python train.py --hidden_size=384 --head_dim=64 --vocab_size=2840 --norm="layernorm" --positions="learned" --init="normal" --init_std_qkv=0.0217 --init_std_up=0.0217 --beta2=0.98 --lr_head=0.00702 --schedule="wsd" --max_seq_len=256 --dataset="wikipedia_en"
MLP neurons of a small language model. Each row is named by its layer, matrix (down: output weights) and neuron, and shows model dimensions 256-383. Each number is 128 + 32 x the weight over its row's rms, rounded and kept within 0 to 255. Numbers have three digits each.
A block is one neuron, or neurons of one layer that tend to fire together. Before each block is what it responds to, as a language model described it from the Wikipedia text at the highest values.

Description: Coordinating "and" plus word pieces
L4.down1488:161142167103135120075119121121148141133184092141104155068126214164143113123133163125148129129111141125102111129141130125118156070162129129085141082132138075113120142125199047136125100087177090105220109126168104096117117168126050136166073131064129080098119102131133142144141177093124184082073134115140112139115102146117101099132112119147180155055189113132105159127161108158185176197101

Description: Connectors inside names and headings
L3.down22:152138173082123106062097085149064133103151121138148121212092089098131130152194110141159118146126064127101162118109108130156202110123142161124090100104115086109136182050093181160191126137177126162123126146153137119169131093129093078113106142022134132103127099142109187178110061117148068196097146150210160148130138100107080098077105139119040169084133147100070160200129162110058162216115
L3.down69:114169134125104079192168172121139148099103138130144132181088107131132144173155208092115133207090085155111183099146147167137135123112134171081175081176151148136064135147081157189127136113170162103143073096097135111092150166141171090100089159109050187177177143096111169098092156095092102113103131148091088124099150133175117127120100093143079049129115106168133138097177138092137152118113
L3.down121:185155126111130152122148167123086163181164116113127093168103169113140100134091144141148136110056114084096113122160123152170190117079174195129142043170113142182112083125090136168130104104157084139165094171097131166104173144164147164118100136117117153174117113088151034104090093144162203177098124107129080091138132084106090165136104153166173078137145093140115166110166148212148137124094
L3.down217:168129159118214108150088092158132086070097105183111113170110141182073106135105128140105122165124156098078118100147064139161111177086129119088160089157106113143082134180181143146116161137143122138192120157094209112136145093143136136129085105047191183161110182149135157119188172124075112109152119140129149089113155102134104152147121083106113107214138069055153095126095113188132134141136
L3.down226:172135099172117093140142072139104086189086146121132122146103199053117196122112117080146079119133115141202117100134085156157093098102118149153145095142111152143108110155117108188124121161092157148117115158126131117140083117087196119088119138157183145097086142161102104067137091123110077137130123164102148116104160077142232144168113106135123101126117086086156144115177127167088149084089
L3.down445:146104114146098143137118115101157111088074113154193102133108129113125144117200117084160196142118128130163134077169132112132171086104094159183095096120068135144148147090084158174173167159160160086099116084120133114194127103086141129085133139097115178149109116058168195114162110091066113166164066150109116107129174101166156133144101079115165091083093167177100161127079106157165144191096
L3.down712:118088111127066136160056113148123196169145152063098101160119141088159161128119133065104109136163125151116119149139093132074084175148177134150122126106130088118080099145179120182135150169153123115121139161111063134072084189165128110129170123117138136159153121127121083183102175103095087085165157169088145161154164094133148129108170142135121170132073175125148123146088093106115143158186
L3.down765:141123141128085101102139163137132074139093101114094176156143103154169128155171157128187166115112124102092032104109139161100108136120150137116161121101195056132079086113106149128080129133176130127142131097111153178095100155118132092160125127168107122120077170138153151128089143131170120163097147115153113107139155094174143141128152188111181081117157137191099074106156097097128138188158
L3.down843:105157141108112142138105170162128136102137121091151137158146089143105126186184126153154154118065114092157102088220171141134165131105089169167099093142091113099113120155117147088119125119150128114096119141148081126124109071098132169187100105158138172096098103068182139151142130071155194210174135176169088113127110142053155125118175121121143102114099118210093140064114106152143168178122
L3.down1023:069150124119103166154171175112092142205139106089098090103180160115137095192079124130133076147167090116089124101192122149134120092155136121116062112141165153117178176143127138091162140179085157157153082114171100106116140123142146101156099125069099136168110134175142101145174157132127122136140184115128162133098147095089177135124107171139099137191110168130125164153093121088209167111063
L3.down1031:154166166077133135097198139168114074135125188186074161069122106182115102125128163099149173153134172141134155197140127159132152146165136092109120115182129171169124159156062131141115104157164129221119075066165162077141079148093117111114117094126131124165167144144117117149129122157092136109097141139118154105095180145003159136140134143133152145166122111158107152137119130161162088119149
L3.down1071:088137149163152155137084155136157141103089154176106126069074150122162049172179115124125182078104084156156168080118136089098145109129041152129211063100136129111126173185191071088062140185077211126122144143104107142206130154177111142122100104096149108128134112163110114118130083161132164115117135145162110188083150131106205167058130103128087094096126133106110150089124097107170098096136
L3.down1153:129162078149160170081130112170108112106099137162138152183074161175141090129115174167122176163110171047189123154132103121104119114193136132087079138119073085093124104188076101152167126081151138152176093152117108169073138131048158130108164148100101129154167141120128132139188077151138095135062089116088119161122147082152086156105148122160190173083148129119128122123125122117114122122129
L3.down1410:120150164123158115195154139073108070142183115143091117068082154166131118096176165107146122098149143135123090068058158132087110128181163178147172098115105172099212116137139105111164083151114101152142096095173152088108161148144166145143143130139074142113143128165196133138129184109099168103073135064178203147136197086117079162160131151095222103144107139103064083149174110072123128090168
L3.down1508:121077096124115144085091093134142168157145052145154120130112157096096123123183155114138139143106114113130193128146183138163115096142157152157139106114112202132099102134146102164074125089204158149116118150070117093112133125131079106116135145075102150154118068131107172145045192139129102106114118169090153090109127187163105109098104145098121118190103136152148191071135115131096135105163
L3.down1517:139152136168157158109113140173151168073155154148147154131145127124047122045087137114121112181137145051099085046131115121127144219177137148153150065139141097115079139140112144059101135145123153059151163133112079162175120133127078127091137100112173123111114179024102120113135214110097102152169124150168134121138106046162096129155131103080173151208102119150134114130167124172153163145127

Description: Paragraph-ending line breaks
L5.down86:083161116154135129137149113132087179120123066089111127153127063157173088125166103165119190138138141131230158122114076134125146101140150095145154149100156118149136152165119157176095170105169157184076141075117110166133128113136162144140176133167076120112126127098084103118111139166081127102138131111170162142144085163121177099080156120165116094020093074123061041111112104071136109116128
L5.down559:133145118087156138200158114119130144147103120114099170119154022126106108129130122134152187158153178086075151140140097102112172143065185131145100255093112143091140138139135123126150144142128093137108122169160095134063180176143103132147086123111124182147170101182145135087118101063155171114144140133186118147139112167120121104135150188083115156102128075108132087166117078153135128157117
L5.down812:124153151123151118122136129119104129110129133129102170132177044171104172138131138169135176150138111150118166143117125081144144136095122124127140255150114110139116123119130130136141133146166109105131110113140140171075118124102140115132110143131121205164101127123132088120124148153094155108114095126115112116127110101102133107085132163105120192091108158116148134166105130089101076112122
L5.down1392:116148117104160131137151064113109132144119111146085144135153067175121198145102105162155192152140111112124154139106108089138114151083099156113135255132147127157143141128121142125131126135163110100141104116150150196065112076150128130152084093118132173119111144099152092105128153164124103134098112130143116116105124094065130136130115185125131172125104179101128129106086151104103047164156

Description: Post-noun "of" linker
L5.down142:148073148177141141131157086171158118112149082084119129118162135068149156097104158152153173071109138091127119193110114112143157092114103124123158162199165103038148097135099105123131154102160135169114098115121097143140147072111174172151136157086077129154147165115123139196101170136086134133173143189167033204146159138111138138122146111129158162164109159056067100122137064154146126127154
L5.down607:159093122137148161129118170165143140108058149060134141096101170149121130107118155197114190140136135097111061173146162161093038135196152119091211022145135124123115080112102161132232126115072147194130094088112111172152080112153086131170107090145163053115133118168155136169100083154089147084069113209164091129137143115109109110138142132123186153125098066093073114157120098143124142125126
L5.down923:129166155151127148090132108191104148135100127150165154128146104156134138147109160095101126129150151179134123143182133168106060088175101119090106081135125158133125091111117108122148171207162090164066099098081109078124088106107107147151078097134124114095158083135159147198094054147127120151069124119089102115138103159158098087076103128104159150159073119114183158111148064121145137112120
L5.down1245:156109102090082155149128148166124161163166100122142119131120084144185088096142141121147191076080177135202140173182097146175141115076124173099146086185096170186142109108206169142144155114149116092096137157060131145134099164114119193063123142132099115112112126108110142137135077152105105089117165074151137150127163123132178101135060103171144203109151106183081120117180097128097142074086

Description: Blank line breaks
L4.down363:147112138174133140134165179092135084120134132098149153117115133123133049074162167108149064082119136101155131131053122114107089198134170156141088120148114127138165142141065151144131110070109104198097130097092147162077154145116162202168183071145177140089096148151159106138121135137181103090171141085157122077111156125088141133167128129169122160190128166110113108107095142170160132156160

Description: Table cell separators
L3.down44:178177188168131168085141114096168116191115152198122171122104184152181188105172179114110121138135101112165143156156128137134151105134077117122127072104196100122102122086152081139137124160119145156164116117099094138142155179061133050158153103158136125176126092083084067106102177133137165109135126126125167112118132092146137134119093146157095123115186153154113112113100172117123161170152
L3.down95:105146130095114151122140114120109121147172121078106115166166153099125156150170129098126111168138061112116118116105138163077150157088216132097141061081114139107129146181139167131108184159095113137124131103144140149183105152159123112201087129140120150090093236166126085189179129094099110173114121136148178136158118090057097138192088134071141148116047108143147087096104117118135114100166
L3.down116:070160170150150156077205099086140138110116129199132085139103137085129185081129111125176096123102111124139128138148125114084123104159143122121108077107192133162118104106163103136072121198116170143167127124145118123113184065117131104208101119129116123080173161034098044171098172157096171123153118112136137120106139102134162157134155123169170126114152114055099107152092157146123132102140
L3.down196:165140161141150097107155117174098158072086184183148113142127076136136099214178144197113155168104158166114181167111108198131116147139149164129120057173153149156129082100129143177127127180091090167117099154124120176075138130127098149194121117173122212154136162145092162136157161117119111120086070108166139107179109094154143146179067194108120123112125145102155170140137121104121105206158
L3.down216:068077086151140083098115128163073200140126055142095080127150052116139131118108134135156077127072112214165112177092115139115137084085121075136116129118126157152125106158151134137148098160130156116082186153072135109114127144147143132078134121157084124087160144106096146110119158075122140142127158150125164114072168204142078126153100126091098111146127213121125141131101059104143097122133
L3.down451:135143146137180115080195101114132154196122126146169084082079195096108150068106160114131170112088153155134099143142100133143139136116105150123096037055183130145126107083162084127188098143063140101147190134107137078111095085076122106147109125133123076134124093083132153122153151130161173140131102139109149119164167134165144171186159137124137108080121127124171147061126138106127104167101
L3.down532:088116080119139170091193177166064197189110096124160129104148083095116175096121116072175145103153149112134118089103128094161114166112123144147122079169115148132134104046101121116151232143128148173120185121134173147151134102074106162121108171144169149074112100069147100139127163130144137106156172147112090116119156193079134099078155151119090114141072101156129129104116087219151117157125
L3.down667:142121165173142155129150085123115101111175120110174116169142131126168138077094130107175085124118118168175135100103111153119131182178178160129094070092097148144122131085126079112123111124175138118177142110103089134140157191053127113136120090115146089140129075146115093074059115144127184040141178147151091156058163178080098127105163180106136070135135090151089112119130160092070174162090
L3.down716:139130104154169076079193110118115083155144123115084043096086104133110162152136148098102133113138188172141136165150119123149124084151112159080151027062163177123116122094133109098139157117084141164120118108147131122090123113182114144113135170125140054133169086147116139148182199097122100104091172146127096139164149165176104142142116139118144137119097119118186177117123161133131086162135
L3.down806:123171096147134092112156154097133138175100155084149143143172168147109136117138141092096055122071112141099100171105145062139148138128161119091048100138143130150096118156148142110161118130134121107154164179145136114133122133134190136176169119178089145134126132101118128134144141112063154179155165123108166157172114150086093145112229153166103121141123095159168110102157101146169094138172
L3.down964:152115157116088115087089113065137166154113128131106089219139213158165162080189127171126080111156102125161155126158161122137132147171144109097163051128118105085187065150118149058137140130122119107129162122153039121114192137060162145194141102129100071115113174085151106137097128128128138120084103076111181121136213043133112108134153140109126200120106102166192083146150181144134117108149
L3.down1075:154162152124155106149145144053134099098168052145136094206127145160100155057113054105121083174103102148121098152169097114131172117093147089145117134130159180137097108174140113098092132131098065111185119155109088135143112197124121141097128120133152092091120119121085145189105136115086131138106127087061163151111062099123075189115153149150143126136114147135157130158120131109152113073144
L3.down1132:097180147158150134115135157101186151174137138104143132126125197139141117089140142083082117101102129152091102155110111158160172116133107078103048075140120158163079133084153109106145147104116120150180157165182098144114116157105228110139178145174118149107113139098158128169115180128097142171143123098152184165172164163111135129107216109162116122127111108169128051125199166187129162154108
L3.down1184:166134172161181073080173104154137129054097233126125110103099111131145113115162163169058185216131086134127133139151115157112094110126126104079114036156074133087159116081159130214126099186104134147118094133156152187131095121213092150217124099095122109170129144129110176103176115113100083123115105101140130154161132121143118182145120132157143133072107094126202198139161124138155101163161
L3.down1220:132179102190097147133149132122077168169114112112170067120094115136181142118100146108153133143083118104126073202082137093169086093077125124127083070147129111148145118063093149081198127121126127115199156140141097155093067106093177119171163115112171124045157062008173106137157196124172122164178143123094152137152094144125117130153150168114144084134104156178117118100101175155146138139113
L3.down1503:157085122118069157108201093118100141127159139112166123097098152115132159122084152110153149032079184103151115124094140112147147117149170121116114040117112151098155123066079106092157199150071110131137207115127149100143152136159136207193112115184164184087128083085230194138115123155170133152189089068141127194155124135085140155124175150157161102147103108146156153120149147177135146138140

Description: Structural break tokens
L3.down54:183154126096137116139158154149162135114160147179169111112103117174112129118152132171165180108115152120198152136098128117091187126149103169147166065086134136168105114092159073070094135124128151082123138151144139093072174130170131118095052187143092132159131115073118123146161146173137103099127174059062140161124132108123090083126112153124123082123136186142128119051099069138157177048130
L3.down142:097114145099153157152150146138167119163125148141122124090101098147107129135144094078099115129129096161105177186073167114070109176078108064094106081091110177162131183072174188193142143188124129154156152164175127119131119153127135088139149108100022138084097148149091152165161192151087104087118053137137185098103186106116172120103134076169157120110141142122121182138091129140176128202162
L3.down244:141153166058120117079119126121072156105111100154149156146145087093130115054129063110170123126113120102155150165142160074147123069157154176067092091173154102114181093165120124144114112109085110213115170109131101111164135177119068143150140084165138115134116115178129095126143133156174106177124094126110172112148102153186140099122118111113128102113159112183080116093069089134143132108119
L3.down278:100113120142115121191091106148156178066144133116155119158101109116111115145075160122122225163123095140173154149160131170147073062130112071135148118149123106124135115131096154140115107100136115144168137114120138132155095095159081067069142149134150149156102072118127085137152184134144086117101075112101139155092099133110146138103127097101140077163175114163174159149132146138130145121169
L3.down375:136152089106108105115142092110126138167065167139095135102102140123129147162082124155163100063119157160170114115103117161151109095080199153086168154145158172162126088188121144159114165207094134102179109111075100161124085108164080168072097131121174100110109172137142068183134161068096136116144160079144136111164143131098149111176161167075126159194167137120158112107159132118134098126158
L3.down429:159114134110092114081102108085098124159136186135117125102125100116118193102153112136128187106110079163127125103167161097120142153125178175084143045173121119092125142144126124148118122101157127142129146176134125106139119133133130220120094227204118177117153117134148142128141133114164134158117172104125094158176086151137171125162174095147139115154151106150161104068178138166100173147148
L3.down461:157142127106085175102079093139126149153081151162136104177121136167189126156107123162158126109069109126145158126039153174141138110109155113064133145135193142152158125145104087157135105126150145128136092150167142095110132133166146067164148165092102116114143107148154121138164124143118112140103079089158142107101150167134192171099087082091158136093183121072137071145110067149099129151153
L3.down475:141132158129129156151167166149063155071034077165147103103130107087105170161089145130169168152093124092076120115122130177206083159137124152075148009153139091148140003145112098141133127090073144133164176115108152148135154147108102152101113137123159133054121156136118106130133128129144163088175109098137155122142118219118128171144148114117108144138101138069185123167075150165093151083152
L3.down588:133148176094116170107151174110108173171107094079138093106166133133143123170101150161139090108093125161151136150164123067187148083126113074092113085179166138170142117187134095068139117126135087166110125161194141130136114128119123126163132138069122133021141061124210044098116117169139181137125173141183127109136137212154120113115168122153141175123138106140123110111145080161162137086074
L3.down691:116152145145096116100106095094114148137110050089108125097127109085105143144167153154186169111113153140156090143179137153147139109112145137112136050145114100107103166071168131128100164131096190087172185147088101117120117125148110123117115179197189045114190092126173144155115109098124109123139214073138102132153109127057147074102196084123161134121114078125183115119120154168126183082114
L3.down910:065078137097111129130120140159067133184176116120093072095134062087090176122170091079093102148116150128131131094152132148104100141131117136124195063087150135103124138109121123133180162115103139123160210056104118132100110151149123111121148117144155091138121085133119122158061089161096094143111139074104158148064124077146173109120191138148131111109087177232105114188092143124160158073139
L3.down992:164149149104113137124136090067134104186163123069076155145099160072094147139109117107119131142160106150114175157191149066159089138117170127142134113172105145081152144151092110141096171107113090114107139122183139150081135136134131187070122131171199131109135186088151139106148119123110115083155177165176121125124149140131101081124162203094127114181088186158145109091181130140095182144109
L3.down1027:082157119058142168065127120135073096105057165170206125181122125111122128136166165144109082132092102072123144047137187086120110167109149193111130182137148143116146073102140085125123133112135089093142153110144102094180177093103131142158108146124154140108147132150130072187156141144111122165089173110136120084128102104128173141169098130122141109167200101098107080150151133181085148161165
L3.down1049:120143110081154146147135126131229100201196138180132130116099159089104144189103093172102136105140093175075140105142128127166135148131153104069177117133135157150120166107137094083040155170064124133146127133176157091089147093126177117122104178139099109160085181171146143144174172194131088107138090163183076112117133134168146098147138120148133141069059105090165126109163166087095154114121
L3.down1194:119145150082105141083108107107094205124165066061136108188156116106152123139090097107153132154146102120092161137112164111111087109105127195113152140136128119138155141115112195151123126183107120116095168167160065169102103145119149053212136113111148094105159051147082065120055096134125135207123104146154161129123149142163086107194146153123153148141076122164098130137133128141167120114137
L3.down1440:110108101153093114114131072152178158167177097117087090076142101106126176147086125159118092089154084099058060138070155116081130153084153215135100104128120126153110117121087173075136195193100146097123157162124169167158176155134159159104145153125049150067152145129150121129140121168153132096155116125165139091102114122114139137142116107125148080184181135084098072118132073151115153059117

Description: Mid-number digits
L4.down560:164110116131121132107170081135075109142155110130119103162120061120108136129184071190146132143124135138157176140135112118114152131111164127158194135139156165158133144141106141113143140106112086239169104131130147118145101179140130087161107147120158116133121127173125141092174130122109058111110162183150114119126145068114154178130152106125156164090149168097106087105152080154115213097149

Description: Table row end
L5.down0:136208131104095147130150126087160139185122163124089099091115216117127112142098106126056171093188076082113178140112154166084127042120127150116077076159098076133136090102074071144189104068131137160086205060148137090103093171128098193083181143140141131089139171125160126160157169084108112175120125090114109087150131157156138166161141174131116137113068161164182105164078183152120180156134
L5.down821:126195087098099107099203144162159118145134194105083123095153105167214118121158113130109176074148065130142125105152115165137188048151170076184124151141147077093117117113156177148116153102149173189165187165128173121084122144139096142138134125189130094085126092142148195154064149171133095099070095147126127069110119143170219163171156097128147158173117065141121118129120160113090100111130
L5.down1053:153151143098095147126126123107171138149129145109113067107114157119112142143097123176085169154144117147108129172172096127097160111126103154153032042108062164133114112107057137149166086128138131142110203098103159102054086135122082147124071181106158093127103127178205135173183160123111119134096082158191114099115151166165126191139156133106112129109180136128186135085119191117165162134128
L5.down1418:062114123154111200120124059150134150188154152117053120122074153136169097166123103079141133073135075095099113129127122211108177125207134147098116018142096151163169165126103078226151152144112091150083165078137176115135166108146109181128191202134146161126140209129145181103161146130153141117105059160102149138113116118102115126160131121081162188168118113080133150135090147144120155125133

Description: Final piece of names
L4.down771:066114146186160172106138146127110127100130184174117137178099145144126133084166114127138202148101117152155167105112077165143127109139124099085127150194082152124085125118065139143134106103144155129147080131151128144146128172135151166103118125158115106155161104107077157129127175132047105123132147149165086110073112142099191136150105089147084094153117135067174121163169147110112145044053

Description: Inside multi-word proper names
L5.down335:079136120148162218093135153106113105180127191135079155145068126136138106121128161155055186153128134172141124126159164158195128140146187094141167119139126122145136076131186106108134056149067177076125152119124123178135103099144150050105085096167100115101132114153143092100096112091105085119105120088124077104129186226157120139126128100104107117107105123086084133086103162100112128111089
L5.down644:108108128135102176178171103143096133130099143176131154080137140156129145146175069066146117139128106068176176123128075138159170080099094107077112048103137131167120115076133157128083124115127118131141134110132132157105124145151156126123111099130132138105120155094148072086132185194165078137109147080112183121116142146128154111161118188130110098119139171116071105134123076156108114170152
L5.down1270:127117124045166061104169148054100102181143182118134120138050129160159108108184126109137151158073129165180143163105112134082134113106089110091122044077125130103096112149165170138073117117163212102091065131141167108048120101153180106126109109097157141139104117124153125109085198173105097108134174168133134187122141111168081097115113096072191089157165070165117108120194163183120096153101
L5.down1513:104107102155167117120129102032059106215112133098107156107135085084103189123176135138115084137157129094149120165125111220106173107153079146147105217118151165158125114084106127129076064060158166108126208128126178120147179049138167132140122112196171097099120115133136119092129122122180070113168087143131150150110196169133117134174156154102139155110121202074113155187106077167102155109103

Description: Final word-piece completions
L3.down12:132122078057095140131189061159097117141074117135131120123119153154136127100133062112130141161081136137126134096142095140137127179124115127153143059131073152103155113110138106104080097154105125101108084147180188153095125126198144064187158089117163118099091121152078143122089130128209149171179135160104221145144144114182198155114077163124098110143063078103092139169089164146087125146150
L3.down80:169142155082109139149082092144155134134179156168126110184112136070114095056152159118190076125116057136169138140133154116104070182070168112147105204091165107107123155170112148124124104105125169208163119193081192107145174146130094141117112154107116099119140123122097112098092185141148095170129172079126146088117131111158111120127103117138147095069110058146099093154071148133124115129132
L3.down272:135123120172114123138131185141137138132121141041087135131111142147136148062134176152074114153156123130129148109101142119133098088127123139144111151193117128078085103155092097102144104127082114144143144126133117120110155167088177124058152077156114112143127147082092099171187117102091103101142116088131125122133076148094090102190156146090109124078137054130172143127120094094123094104081
L3.down471:112123107166145090096029137109159183087150131133149073125066053098078161126092135143118036094137049164144148160136084147167104093107127102204158116148126120099091171145122147116084078137129133102188161146130132154066152119093118121130098119112095116114111119117132073143155140144124150144042078106137154100135180056135117128149158117139205125158095080111146145148090171156187127119094
L3.down548:167138183074108064122089094108125144131088108160156131097172139134129141077144205099145157117128131172085138117130150155092118152121150119127148087136153072167078087165130105111103154148145105121139176158083105127157133108121125189105159139180136117138114087131085145158108077140142165160149178152146124155164122115179138129168145124162168172131178130155140116113139082104107182093141
L3.down864:093108136094105163168115164174123114126153115094111063154133102152150125143146132116108113074119196127147190153120107129156127151152111088101137083145166137095168157196165175045096141086102140153096121118152129109140081172175195135155115115163154143177118160092154137106131098110164165109189207143146050115108096128073172079160107135114100138149151115076095159122130121085109153053094
L3.down911:098137155159078104099123125142084158145106107081171139100117079131115146096167161141083164121126127133097141130124150165120218130126147073095111074109110094074127098114123164161168161130146117074113104123182120144134182146115137082143150148148069123174111095099192157133201118104126127129150134083162138099185107123119151124167193127132115160135169112145115142153172130147101141132157
L3.down913:098123098126143080120134127072113070163116146142152145091127182102110078131138106082147075109085167134147181181129140122137121105090140154165092135162160130115063094092153200043103059117151082122143119153090133117154154135134110117098106133042178117101116148145068082134145130153103106102081116144127192107115139128104171132141094148080150112115121084133125095138144160128127108120123
L3.down949:159132136133144071183130152200152127075116119137130116101117133157131132224147170179142133096151174154167120108144181119126082190138104124141079124106084190175080165116136090148095152120175153155159111123165122095173086135175117129171132094105193154147115179134085090127091159116109100112132089198119147150093127081111109103109062096111134126141114137105124120076144221105093158097071
L3.down966:109161140146115116067041109121137080111152169143064093056091146138118120120129104110097136122100075100137109148102153092148125107135121129095119098175141108133117167135130186135113075147172110086143131072153118132092131189149129093177158116112076158109137159154133088136109107076110137133124179128185150162127108189067105160119169099110092121040176139100127121136135133118142125201122
L3.down1006:088150151080124091091080139126110109057159100136111087117111115128124090052122110108097090124114097140129148149108112132169172145158103090124170114155117099085179172150116089100182047117107134094106181125133124163090132113138132112180134111171090097191188079155079112157162118119151175107106116142113162151141206111135144165182164127164134122070152152049118120096156190171156084149074
L3.down1103:107155139115138102165078126106144124138114136108158169150107134138097160151123140146124166124113082140100135114135125107064096148169104157122162120122078131121106124128126168109143103115085052101140122104142137121089173144139173141116094130164106086131097156099224142126159176150121139125081149155132093146205076118173152113160184222119169127093087209093117148114122163170154086189111
L3.down1108:164135132136113126098109059086091195091155096122100166046151182134165117104183126120180121151111195166130149116097142123128196146134111122145090061103126049143140065152130106150188101094083115117093143169172093115098045133058097077094147062116122165113136141098136167110155148086150109135088165057118162152126120164069138071143113097122114102095082092114118159133139118086133100076121
L3.down1223:126133075112069162062160104125101164086109096077147081116053106095189143079160181131094143150153099140155132120134108089218138152143126094115087085120139110138115118127118130169098120138162123069086149144089180154145144165181143110088114122131110161103144182110168135135212111126067105106117137096158134179234092077150183131147166152160143116078165088134163084100159142164167113198112
L3.down1300:138137132105107167071103143174129097096104114099080132187077067161137145061122121103152168169136177131084144134132135121171135115121107141120175034162084155115187158138141098029183133098090138139100158118137125146133099111128168099139115102114109127178118157056106171117199075098133122188137131141209071093096223110115149141144120074172168101144158161041105159120097190162101157144088
L3.down1448:055140099104112131133117078114091123181112104120102118149072139131057125146125079144156049098096165104130150084145088092121115120069152127149138104107167122117104125135122145170080135114078137141173122054188096133117127154209133160099166133113156122131082070136200126168130139134178143134136103175128177108085140127154125102075089139117165134109083137095043126124145148145065105163113